MLP neurons of a small language model. Each row is named by its layer, matrix (down: output weights) and neuron, and shows model dimensions 288-351. Each number is 200 + 20 x the weight over its row's rms, rounded and kept within 0 to 999. A neuron's up and down rows have the sign that makes its largest values positive.
After each neuron's rows, "fires before" lists the tokens most often just after its 100 highest values on Wikipedia text that the model never trained on. A number after a token or word is its count.

L10.down304,207,235,196,199,190,161,230,185,225,167,211,179,203,197,210,197,174,185,193,251,189,210,204,221,183,192,211,190,199,199,208,191,205,187,173,168,206,202,227,211,154,240,183,222,204,224,209,203,174,236,204,184,171,188,212,191,196,211,197,191,226,191,229,203
fires before: " of" 33, " |" 13, " ==" 9, " and" 7, "==" 4

L10.down1009,232,212,194,202,174,223,211,219,214,234,189,220,179,188,179,211,209,182,172,202,211,192,185,192,208,213,160,202,210,213,190,229,209,210,217,223,208,193,181,211,216,182,226,207,184,197,196,173,223,179,228,168,208,212,168,158,253,184,216,198,229,189,193,207
fires before: " to" 54, " in" 6, " his" 4

L11.down121,218,211,226,160,193,183,232,179,187,167,213,186,191,166,187,208,158,199,209,218,179,217,187,192,190,210,193,203,240,181,224,185,122,203,170,204,177,184,185,195,192,196,217,238,160,162,191,203,228,208,223,231,229,188,190,153,203,182,191,190,233,195,183,218
fires before: "." 11, " in" 9, "," 8, " to" 8, " and" 8, " than" 6

L3.down427,197,182,241,225,183,217,226,187,173,179,210,216,166,174,209,205,251,207,210,205,209,189,204,217,181,199,170,199,215,203,215,239,160,159,183,204,195,202,194,207,183,191,201,197,211,194,199,198,223,217,212,185,190,222,206,208,205,204,207,214,191,231,228,223
fires before: " |" 70, "ases" 4

L11.down305,228,192,193,229,192,198,206,156,209,192,181,203,175,189,175,178,168,239,213,191,188,252,198,187,201,201,223,209,202,183,206,201,149,187,204,208,158,190,179,155,180,206,205,180,195,204,184,184,209,193,189,220,192,217,199,198,233,220,180,181,207,199,201,175
fires before: " in" 34, " as" 14, " at" 6, " on" 5, " of" 4

L10.down1081,183,181,225,238,190,178,242,185,205,231,206,199,199,206,209,188,188,232,175,194,223,199,223,190,184,225,192,206,208,172,250,201,258,208,236,164,188,169,228,217,219,203,194,205,202,231,176,177,186,165,189,172,171,236,191,180,195,199,182,202,223,225,181,166
fires before: "|" 75, "\n" 15

L3.down1224,221,215,193,232,211,205,193,221,194,188,223,178,201,184,186,213,206,182,192,213,190,199,166,185,198,221,211,201,190,223,209,162,0,208,238,205,206,186,223,226,183,202,208,208,195,196,218,197,205,197,208,210,170,180,187,204,201,211,202,221,205,208,197,220
fires before: "\n" 96

L10.down78,201,211,178,220,210,179,203,202,198,197,204,210,228,203,144,233,216,195,229,226,173,223,188,222,196,224,195,214,225,172,201,196,139,178,223,211,203,204,209,192,203,220,226,224,185,175,208,181,221,217,214,248,181,190,198,176,205,191,196,204,220,208,228,213
fires before: " |" 82, "\n" 6

L13.down1337,193,205,166,217,194,238,199,190,221,209,180,205,172,226,187,212,188,217,180,195,196,202,227,223,206,206,228,226,230,211,189,193,108,185,198,187,204,210,178,185,219,201,231,173,218,216,180,179,212,210,188,161,189,193,217,189,198,197,181,189,191,235,200,223
fires before: ")" 77, ")\"" 8, "===" 4

L13.down727,204,192,174,222,237,204,188,172,214,202,176,206,213,207,200,184,244,161,224,227,184,204,207,188,215,193,214,221,210,217,203,234,152,207,186,193,191,204,192,195,216,195,223,201,193,221,224,217,194,198,195,230,189,184,188,168,183,194,197,221,201,190,222,174
fires before: "\n" 50, " and" 5, "-" 4

L2.down1343,198,184,200,205,206,209,200,215,199,215,212,207,209,172,212,207,202,160,198,171,208,210,198,210,206,231,230,216,219,204,213,215,185,201,195,215,203,167,200,201,206,197,207,211,198,173,198,186,184,205,194,217,191,204,203,190,206,163,174,180,206,191,212,182
fires before: "\n" 93

L3.down1320,167,171,239,212,194,197,179,186,175,201,217,220,202,177,211,205,203,186,189,201,198,191,180,200,199,224,207,239,184,187,205,217,0,200,215,203,185,178,169,252,229,194,184,204,189,175,204,203,197,182,170,216,187,211,201,215,199,184,224,201,208,182,178,198
fires before: "\n" 97

L11.down8,207,197,182,205,166,191,190,205,221,193,187,196,186,222,237,233,212,233,177,172,204,213,209,219,210,198,190,176,166,220,169,236,179,201,217,230,182,170,196,199,185,236,198,207,182,176,166,210,213,196,166,168,213,179,220,194,159,207,224,213,208,184,197,188
fires before: " in" 28, " of" 15, " by" 7, " from" 6, " a" 5

L13.down1224,214,217,208,195,236,198,191,179,191,162,199,184,189,178,206,221,214,214,187,195,180,226,210,189,215,203,201,211,205,174,191,221,99,219,212,208,217,193,211,190,192,197,204,177,192,237,193,202,179,210,200,199,168,196,222,201,179,201,212,172,183,219,217,185
fires before: "\n" 41, " The" 6, " It" 5

L11.down1336,207,205,215,157,184,226,201,222,214,145,196,207,178,167,214,181,172,256,200,187,204,211,180,198,216,227,193,203,195,185,208,177,165,184,238,199,159,158,158,198,200,201,220,182,217,154,148,216,167,204,195,220,220,165,245,197,175,209,193,193,220,178,189,207
fires before: " to" 14, " of" 11, " for" 8, " on" 7, " and" 7, " from" 6

L11.down948,166,211,207,182,210,193,218,163,214,199,207,191,194,220,195,193,181,148,184,178,157,219,172,214,184,207,192,200,204,206,218,204,173,210,233,224,197,222,191,245,227,229,207,210,210,228,210,222,209,221,227,186,156,178,222,208,234,205,201,192,174,177,193,200
fires before: " |" 41, " m" 8, " p" 7, ",000" 4

L3.down217,209,238,200,196,179,225,192,237,186,188,194,206,228,222,200,243,215,203,232,203,185,189,195,223,224,178,211,175,187,181,184,206,184,211,201,186,222,225,154,214,196,191,220,216,167,201,196,193,166,208,219,193,168,228,184,205,204,241,165,196,212,210,196,151
fires before: " to" 54, "s" 5

L13.down681,193,200,199,210,201,230,190,210,189,228,211,215,201,203,227,206,178,197,191,192,190,187,191,175,232,199,202,218,176,246,188,204,216,182,250,166,205,265,213,199,191,186,167,219,184,218,240,159,171,211,204,163,157,202,219,183,185,198,198,199,200,214,211,224
fires before: " |" 78

L2.down892,193,194,174,224,218,213,171,217,192,196,212,190,186,234,187,216,190,213,197,211,170,188,176,174,210,223,189,203,206,212,222,211,159,191,202,215,205,184,178,179,207,219,174,238,200,220,215,222,184,173,239,202,219,219,197,202,244,211,209,187,218,196,174,169
fires before: " a" 32, "\n" 8, " of" 7, " an" 6, " Sound" 6, " ==" 5

L2.down620,171,231,204,207,255,205,214,197,219,208,206,212,209,177,237,203,177,186,180,222,181,231,169,211,198,193,198,173,191,174,184,187,149,194,236,251,193,193,231,228,165,190,178,186,228,180,202,185,216,204,214,200,208,184,186,185,216,209,175,172,218,176,207,186
fires before: " |" 47, " for" 8, "s," 4

L11.down279,235,223,202,203,205,179,184,220,218,214,221,212,191,230,201,200,192,218,220,201,220,229,187,228,217,180,189,228,177,183,164,178,215,189,202,169,191,198,229,183,194,220,201,239,209,162,231,180,188,220,201,202,184,226,200,186,217,208,244,155,177,210,194,196
fires before: "|" 40, " |" 25, "\n" 13, "|---|---|---|---" 5

L11.down1048,238,195,227,219,207,181,232,160,202,167,198,201,200,178,196,205,193,190,185,185,209,217,200,175,203,197,180,216,212,204,178,225,53,183,174,207,222,208,235,206,234,183,207,158,237,185,188,183,175,206,191,229,203,204,211,269,191,188,199,184,195,208,230,196
fires before: "\n" 49, " The" 13

L13.down63,151,208,188,208,224,182,144,197,195,213,242,223,228,201,199,206,209,218,175,195,220,194,189,225,217,200,187,205,213,213,203,199,98,199,196,162,188,233,195,197,235,220,208,173,179,176,189,227,206,236,169,202,202,210,215,167,216,201,180,193,199,226,153,184
fires before: "-" 89, "\n" 11

L2.down1098,183,186,231,214,208,216,208,178,163,229,179,195,194,180,171,190,237,190,192,202,238,187,192,199,198,191,136,165,227,178,192,215,138,156,230,194,191,204,201,203,163,189,200,219,197,230,230,186,222,212,206,225,206,230,224,184,171,164,221,213,188,212,177,202
fires before: " |" 92

L2.down746,206,224,213,199,235,211,220,200,178,215,169,207,182,201,194,233,190,193,190,230,213,191,154,227,211,212,183,201,209,192,230,182,206,193,201,191,169,160,177,198,161,147,164,194,215,211,183,182,238,221,191,179,179,178,210,184,205,217,234,179,209,177,210,208
fires before: " |" 51, "′" 5, "les" 4

L11.down655,218,153,230,200,200,182,233,200,204,200,190,185,178,170,216,164,184,174,181,211,222,176,190,204,188,193,160,196,217,251,188,210,190,170,195,206,201,171,200,183,205,198,189,201,188,182,202,214,212,218,246,206,191,195,223,201,191,199,225,192,202,184,210,185
fires before: " |" 33, " Res" 7, " United" 6, "\n " 6, " 0" 5, " 1" 5

L10.down161,187,203,189,193,214,191,207,182,200,196,195,224,198,166,194,228,195,225,227,216,198,244,202,201,183,199,215,190,183,198,204,246,168,211,199,178,206,224,204,224,198,196,207,200,164,228,211,177,180,198,210,211,179,234,196,187,192,198,171,198,235,184,231,169
fires before: " to" 66, "ent" 4

L10.down774,240,179,185,168,167,185,204,192,160,204,195,230,197,175,216,218,205,193,225,232,194,179,195,199,211,210,204,191,203,180,214,242,224,181,212,187,163,215,183,212,226,188,223,241,153,205,215,196,142,193,209,175,191,195,182,189,187,179,177,203,172,212,218,232
fires before: " to" 61, " of" 6

L13.down45,207,245,196,200,226,202,211,181,185,240,239,216,221,177,218,209,176,186,169,218,197,212,194,178,203,204,179,197,167,212,209,238,114,190,216,209,214,192,194,213,192,165,165,195,166,201,227,196,176,210,196,215,174,224,210,187,219,195,200,194,234,198,209,218
fires before: "\n" 73, "ating" 4

L11.down1306,177,210,194,216,191,215,163,166,228,253,209,202,159,217,189,202,206,220,197,221,200,191,214,173,230,218,166,194,191,205,206,204,122,174,220,202,220,219,180,204,230,217,189,215,227,199,205,210,218,147,181,178,210,194,204,206,187,172,204,197,167,234,173,198
fires before: "\n" 38, " The" 9, " |" 6, "\"" 5

L10.down405,187,170,166,213,205,219,217,225,186,183,157,192,197,219,209,227,172,196,216,183,220,247,186,200,181,162,171,167,160,206,210,197,196,247,184,199,184,197,190,186,196,229,198,204,174,202,172,174,181,188,168,209,230,208,233,238,169,235,197,203,188,172,189,195
fires before: " the" 25, " it" 8, " that" 6, "ing" 5, "ed" 4, " this" 4

L2.down792,182,207,213,232,203,184,203,247,193,211,181,204,205,178,200,229,223,192,187,230,204,212,196,183,228,196,234,231,171,204,191,185,83,206,232,217,193,199,178,238,215,202,203,209,205,171,217,200,186,180,207,221,206,188,191,236,232,198,215,244,174,223,227,209
fires before: "\n" 95

L11.down153,210,207,200,213,199,212,240,190,162,203,197,181,221,181,215,224,196,189,199,220,190,205,171,199,195,232,202,181,190,211,210,175,168,203,204,208,188,205,180,178,247,182,208,196,193,228,196,189,232,200,209,199,219,202,229,183,218,188,187,247,215,189,174,184
fires before: " |" 38, ":" 14, "\n" 11, "s:" 6, ")" 4, "." 4

L2.down601,211,221,245,228,192,233,195,207,232,214,209,201,190,205,184,240,205,213,198,222,194,199,216,175,232,184,159,183,200,204,230,193,118,186,238,247,192,200,212,215,214,210,205,205,203,210,201,213,186,201,214,228,174,194,175,180,207,205,203,203,201,190,264,197
fires before: " |" 84

L13.down176,222,198,192,206,249,215,192,211,152,226,186,188,184,187,220,192,150,196,201,202,183,201,204,215,189,217,227,163,210,239,231,190,110,172,224,186,215,190,215,197,247,196,205,194,187,181,204,197,226,194,189,174,228,205,247,220,194,162,211,162,197,197,205,240
fires before: "\n" 24, " He" 10, " The" 9, " It" 7

L11.down258,227,188,199,198,215,228,235,194,202,216,173,207,194,216,189,187,228,208,159,237,179,190,188,241,193,182,199,201,222,191,175,199,253,211,204,194,175,204,174,200,176,206,216,187,204,213,209,172,196,197,190,209,193,209,190,187,178,167,168,202,189,194,213,190
fires before: " by" 35, " of" 13, " and" 4, " film" 4

L13.down364,234,193,203,202,219,185,177,236,183,164,207,190,214,210,238,213,221,196,223,200,211,191,202,193,220,213,192,202,235,185,194,201,231,212,222,188,210,205,169,200,169,218,228,200,209,158,209,207,223,176,220,217,182,196,215,238,216,215,215,157,216,169,217,199
fires before: " " 63, " |" 7

L2.down812,193,172,163,164,161,193,170,157,210,199,202,194,208,182,169,216,198,207,235,189,222,213,222,193,194,198,179,156,221,198,209,250,199,189,182,232,190,187,211,227,221,199,204,160,221,217,206,200,225,187,213,219,197,187,212,213,248,179,214,162,217,222,154,201
fires before: "|" 37, "-" 22, "\n" 9

L2.down627,169,169,210,208,190,238,186,176,232,218,203,205,154,205,194,206,170,230,182,198,182,194,226,208,184,207,182,213,189,186,190,248,243,189,195,195,236,170,184,214,176,211,221,218,182,178,193,199,213,227,210,172,237,193,207,175,173,157,192,196,152,214,202,177
fires before: " the" 41, "ne" 11, " a" 4

L10.down447,203,183,216,197,194,213,193,225,204,159,206,208,193,227,191,203,214,195,227,182,170,198,213,163,222,184,195,187,184,217,183,214,203,196,249,211,200,194,245,244,229,152,232,182,220,197,204,228,200,222,166,239,232,195,219,192,194,193,187,207,186,216,205,197
fires before: "ency" 13, "ent" 11, "ing" 10, "ed" 8, "ence" 4, "enc" 4

L2.down1188,220,222,202,177,208,141,235,181,231,240,185,174,170,195,223,173,208,220,203,224,198,204,252,192,214,222,211,237,183,182,211,181,160,202,181,173,185,211,207,229,185,203,223,167,221,152,177,209,225,178,202,191,212,191,220,193,187,206,228,219,205,182,224,210
fires before: " |" 48, " by" 5, "," 4

L11.down467,214,198,195,203,203,212,211,191,184,213,200,200,225,208,219,217,165,197,220,232,201,199,229,197,191,217,203,186,168,211,216,167,190,178,182,174,225,190,197,204,183,213,181,201,203,192,175,191,183,172,194,193,201,249,212,198,229,201,215,179,190,239,190,193
fires before: "|" 66, "-" 9, "|---|---|---|---" 4

L13.down1172,206,188,188,198,185,196,216,218,222,204,240,165,216,186,178,172,225,200,199,189,181,180,193,216,199,209,216,208,216,218,179,217,140,205,206,195,216,217,212,188,219,206,244,221,154,215,230,209,225,208,186,225,223,186,177,203,219,197,189,239,212,132,207,155
fires before: "\n" 86

L13.down446,190,226,233,219,205,176,194,198,207,183,208,181,183,172,203,199,203,196,191,165,197,216,190,202,196,167,208,225,167,214,182,217,99,174,166,193,191,197,220,208,211,230,193,214,193,198,173,175,192,222,198,242,197,213,170,231,204,200,229,183,226,195,199,208
fires before: "\n" 28, " The" 17, " It" 6, " He" 4

L2.down183,232,217,216,181,201,182,176,186,188,184,220,222,214,211,191,189,183,134,205,193,224,246,205,186,221,215,237,190,185,188,197,200,272,198,205,239,197,216,218,196,238,213,205,189,205,165,171,187,232,171,209,181,222,194,164,197,196,165,214,209,199,180,201,208
fires before: " by" 16, " in" 14, " to" 10, " that" 7, " with" 6, " on" 5

L10.down716,188,181,194,229,193,242,204,225,195,210,206,206,191,231,184,217,219,202,169,217,172,184,198,210,245,173,198,144,192,209,207,212,199,201,229,172,234,218,220,197,188,191,198,212,193,172,186,244,195,202,227,210,147,186,243,197,196,204,196,191,208,199,201,197
fires before: " of" 27, " to" 15, " with" 12, "ation" 5

L10.down1018,214,177,191,217,179,175,201,190,221,213,198,209,199,195,219,179,203,173,230,186,185,213,179,193,196,237,178,186,200,206,180,256,184,191,174,198,205,251,205,192,243,198,165,202,184,218,226,223,185,196,230,169,170,241,232,204,217,225,179,194,192,204,192,213
fires before: " |" 60

L10.down994,203,195,234,202,216,182,194,192,228,194,170,217,213,210,213,211,214,175,201,239,195,222,192,208,205,227,218,176,223,169,180,238,150,225,203,197,169,219,229,198,196,207,208,207,177,209,226,184,217,156,242,217,236,210,191,182,188,229,175,171,205,180,194,202
fires before: " |" 33, ")" 21, "\n" 11, " of" 6

L13.down1157,236,215,240,214,253,212,184,178,196,186,178,230,207,202,212,185,179,221,202,202,230,176,230,183,192,202,219,173,190,208,154,170,151,245,207,226,215,196,175,185,201,181,202,158,187,211,192,216,167,188,230,199,179,222,215,198,226,171,215,198,198,206,227,188
fires before: " of" 38, " to" 19, " in" 6, "ated" 4, " on" 4

L10.down292,203,239,179,179,193,196,213,184,187,218,224,188,177,177,202,198,176,216,200,195,214,169,222,186,187,182,226,153,187,193,220,171,214,217,205,201,220,204,189,181,225,225,191,187,233,200,181,232,215,211,202,206,200,218,181,187,195,178,180,171,180,201,215,188
fires before: " as" 23, " in" 12, " on" 9, " to" 9, " from" 4, " with" 4

L11.down585,209,212,210,180,190,199,175,186,181,191,199,221,200,203,158,221,196,183,187,195,216,202,204,210,215,209,194,250,122,164,169,210,79,166,210,201,199,192,197,228,206,179,208,213,195,198,189,189,195,198,212,229,218,197,199,183,214,205,185,184,212,205,181,183
fires before: "\n" 60, " " 5

L2.down202,200,188,215,230,225,184,200,190,173,205,232,202,206,213,230,213,216,197,191,200,188,189,166,201,205,221,193,217,152,202,198,230,81,213,199,193,189,175,209,210,216,205,218,180,204,190,178,180,209,172,176,216,193,212,198,175,199,170,202,185,208,207,185,200
fires before: "\n" 96

L2.down465,199,190,192,204,217,220,212,200,185,186,215,188,188,200,213,234,197,199,214,200,221,193,138,190,182,245,215,220,194,210,193,166,47,207,236,186,205,198,206,189,169,217,167,184,216,201,205,223,206,181,189,195,198,214,211,180,251,151,202,209,223,211,211,180
fires before: "\n" 75, "-" 6

L10.down358,181,216,230,162,234,229,206,184,238,180,207,186,218,213,180,178,233,217,172,170,176,212,219,215,223,205,214,209,151,184,213,182,177,184,197,229,231,202,197,186,221,251,172,168,212,196,165,172,173,202,180,218,177,221,213,206,185,231,185,189,214,179,176,174
fires before: " the" 47, " his" 7, " its" 4, " them" 4, " this" 4

L10.down263,171,207,182,196,179,192,187,224,203,208,219,211,209,196,193,229,202,230,201,249,217,197,183,170,217,195,198,184,177,176,192,181,187,198,177,170,158,256,191,216,190,237,202,202,188,175,172,179,215,221,206,195,205,213,205,182,194,196,205,199,206,193,192,201
fires before: " |" 77, "\n" 17

L10.down1046,195,219,179,209,180,201,209,164,188,173,245,204,199,168,190,222,205,210,228,162,218,197,183,194,228,200,176,206,212,180,189,201,185,166,188,206,158,229,163,228,206,222,231,229,207,182,198,217,238,180,219,213,229,192,197,173,196,182,225,202,234,196,176,188
fires before: "\n" 50, "-" 22, "|" 16

L11.down112,250,181,174,220,228,204,233,182,223,219,198,227,148,239,176,207,172,195,204,176,192,222,195,215,154,187,247,208,212,195,204,212,157,224,193,198,197,217,195,163,201,231,203,162,221,196,210,220,198,188,176,179,209,202,192,242,251,181,181,230,205,220,204,187
fires before: " " 71, " |" 4

L10.down1087,240,243,202,216,193,227,181,177,166,189,183,166,210,199,181,205,212,199,196,224,236,171,211,210,194,179,189,198,195,188,196,189,235,177,185,205,245,223,193,182,192,276,227,183,213,168,213,179,187,201,176,179,235,166,182,181,168,197,176,213,192,155,220,187
fires before: " the" 46, " a" 13, " them" 4

L10.down238,221,208,200,205,181,168,225,187,184,172,156,242,213,207,165,207,171,198,190,203,183,194,164,222,248,241,175,239,216,184,180,221,196,200,196,217,194,212,161,197,260,177,189,189,154,238,199,175,174,204,181,223,225,190,204,167,226,205,197,233,227,233,204,158
fires before: "\n" 56

L10.down1343,197,206,216,220,205,223,209,193,188,172,212,218,192,224,231,183,197,171,193,183,195,192,232,195,219,170,216,196,194,220,238,204,182,198,173,194,248,199,188,198,230,215,226,181,227,193,180,210,191,210,193,178,193,183,220,230,221,153,203,197,155,248,191,148
fires before: "\n" 27, "-" 19, "|" 4, " of" 4

L2.down624,188,223,186,206,168,206,213,245,178,203,197,186,182,211,194,255,232,205,207,192,155,237,185,207,210,210,234,210,154,200,195,168,189,189,234,188,177,199,155,213,239,157,233,231,201,200,193,184,197,188,202,171,190,155,206,169,180,188,206,241,193,193,200,233
fires before: " to" 17, "ing" 13, "s" 8, " of" 7, "no" 6, "ence" 4

L13.down1067,205,200,201,201,222,234,229,194,219,218,206,156,227,159,200,151,180,226,212,196,222,183,195,199,205,228,172,181,208,217,179,205,165,192,216,200,193,208,181,208,213,235,231,222,220,204,217,205,184,189,228,199,136,205,169,185,185,213,205,209,203,229,217,182
fires before: ")." 31, ")," 10, "\n" 10, " and" 6, "-19" 5, " -" 4

L13.down852,223,200,207,198,194,195,228,175,212,217,199,193,200,203,205,211,185,189,218,218,197,253,206,201,237,207,208,213,173,158,187,193,229,199,195,197,184,205,216,213,170,225,195,166,205,218,182,199,201,183,167,234,191,177,188,243,214,201,180,209,199,169,136,182
fires before: " |" 59, " medalist(s)" 4

L11.down140,172,196,193,206,195,163,211,208,195,161,214,191,191,216,203,206,192,180,224,205,251,207,209,194,213,188,175,193,176,200,176,207,200,175,216,208,207,201,226,215,192,211,213,161,213,162,183,219,219,163,212,232,204,176,222,212,186,211,196,206,201,193,205,164
fires before: " " 59, "\n" 4

L11.down677,232,200,180,201,217,207,190,178,232,181,198,218,199,225,182,180,213,192,232,159,179,227,226,217,226,209,164,218,187,204,192,167,175,187,209,206,215,190,197,197,200,209,217,199,185,183,182,211,221,181,203,162,183,179,185,219,173,171,214,223,220,183,169,195
fires before: " |" 39, ";" 12

L13.down163,213,192,192,185,204,221,191,193,214,190,216,214,188,234,180,199,186,177,200,170,161,172,219,221,190,222,187,229,212,203,231,188,135,219,197,216,218,190,185,239,207,191,205,208,185,147,211,204,178,249,207,188,192,207,202,195,190,167,185,204,203,197,190,222
fires before: "ed" 35, "ance" 15, "ing" 13, "ants" 4

L13.down1272,196,173,183,192,196,198,198,173,240,174,157,171,191,223,195,204,221,189,223,213,171,198,235,227,169,217,173,219,183,199,171,174,235,241,190,194,207,201,201,205,227,217,177,209,188,213,183,214,187,200,173,206,186,208,190,221,187,204,196,199,181,183,196,176
fires before: " |" 26, "00" 17, " m" 12, "50" 11

L13.down422,204,211,172,147,192,207,190,179,243,222,200,201,210,217,164,192,174,211,187,196,188,171,187,183,222,203,229,182,206,225,209,199,205,195,208,171,219,204,227,253,200,215,226,196,222,183,178,209,182,196,180,178,204,202,177,183,201,159,210,184,226,196,181,185
fires before: " by" 68, " in" 6, " of" 5, " with" 4

L3.down819,214,185,173,186,179,215,194,219,196,233,221,207,235,202,233,219,214,176,167,221,179,218,189,220,198,198,224,211,190,211,173,202,171,195,221,198,192,210,183,186,216,211,212,179,211,187,201,182,184,178,219,219,170,193,190,210,228,176,176,196,167,207,209,187
fires before: "\n" 90

L13.down1106,220,201,162,176,182,202,215,163,240,207,197,188,188,185,218,196,188,200,198,183,206,201,175,168,189,206,195,213,217,179,196,216,182,240,158,225,201,215,190,210,187,211,192,208,205,193,185,195,195,231,239,227,201,189,175,175,198,207,203,169,213,188,199,195
fires before: " in" 18, " as" 17, " for" 8, " with" 6, " on" 6, " by" 4

L10.down217,207,208,190,221,226,178,155,196,203,169,181,208,185,213,201,212,199,204,195,217,226,197,204,212,158,202,219,228,207,197,219,186,126,183,219,220,207,215,204,202,195,217,234,219,183,200,178,218,217,211,261,198,173,202,196,206,215,211,182,171,232,186,189,190
fires before: " |" 25, "\n" 23, " " 5

L11.down1132,191,192,176,210,179,181,204,189,203,202,245,200,161,185,198,163,216,219,212,216,218,194,236,189,238,204,217,197,218,188,196,199,104,191,183,218,187,216,178,195,204,172,184,225,182,219,223,214,200,223,204,196,203,214,171,188,209,227,196,193,195,169,208,203
fires before: "'," 24, "\n" 20, "-" 16, "'" 15, " |" 8

L13.down226,222,159,180,188,188,185,215,197,204,228,246,184,188,188,195,188,179,211,191,138,195,209,185,201,214,196,206,193,197,199,203,213,189,190,218,210,215,225,179,228,221,213,187,220,199,228,208,215,209,210,209,199,217,221,211,176,199,187,202,191,204,150,218,206
fires before: "\n" 54, "202" 4

L3.down401,208,232,205,208,186,208,192,213,212,177,207,215,241,162,179,224,208,227,226,205,207,196,217,223,184,181,208,177,202,176,200,220,62,184,194,217,231,183,185,228,203,188,218,188,217,188,179,178,194,192,191,217,172,227,221,227,183,204,206,189,227,200,190,205
fires before: "\n" 38, " The" 11, " He" 9, " In" 5

L13.down394,210,190,199,159,189,216,189,263,222,197,185,205,193,212,228,217,197,172,194,159,178,190,185,207,208,186,160,183,210,223,210,227,184,208,203,183,220,205,222,190,193,189,200,229,213,178,204,213,215,175,201,209,180,201,236,202,163,186,189,219,231,169,216,198
fires before: "ant" 14, "ance" 10, " to" 7, " of" 7, " from" 7, " for" 5

L10.down1314,194,179,208,182,200,201,239,206,224,186,183,197,217,210,222,227,192,191,192,232,187,168,211,219,213,240,197,185,180,185,192,218,215,181,202,199,231,204,184,212,202,217,204,190,191,201,204,221,223,193,208,229,191,237,187,205,194,200,186,195,209,225,208,240
fires before: " of" 18, " and" 14, " in" 7, " that" 5, " to" 5, " from" 4

L11.down462,229,216,193,167,234,204,211,224,227,202,171,182,211,195,201,198,170,210,179,228,195,237,170,217,183,218,163,182,197,181,172,201,165,189,221,223,231,222,190,218,177,237,214,228,182,191,213,233,184,177,244,178,226,158,189,179,206,187,200,201,200,142,214,219
fires before: "\n" 34, " and" 16, " of" 9, "," 8, " who" 4

L2.down806,186,195,196,195,171,210,176,181,190,185,217,206,198,176,194,199,213,204,186,203,204,198,200,214,177,222,201,220,205,174,204,218,0,179,197,190,201,184,188,234,225,193,190,202,191,181,218,213,210,211,194,216,158,198,171,217,209,189,212,216,165,197,184,193
fires before: "|" 54, "\n" 26, "-" 12

L2.down847,210,222,184,212,197,206,205,213,247,187,260,190,214,182,207,199,158,187,193,179,187,212,194,181,206,218,215,210,205,217,176,234,198,197,214,224,221,189,203,223,198,193,230,216,185,172,176,221,226,194,206,204,180,187,224,196,212,210,189,199,221,188,197,186
fires before: "\n" 44, "-" 11, "The" 9

L2.down81,195,221,217,213,217,221,235,213,179,215,166,167,184,225,198,188,222,204,186,204,206,168,230,192,192,169,183,176,183,177,244,192,237,247,200,211,196,194,206,197,230,180,212,175,186,170,172,182,169,199,152,191,192,207,213,198,196,216,199,198,202,241,164,226
fires before: " the" 47, " his" 6, " them" 5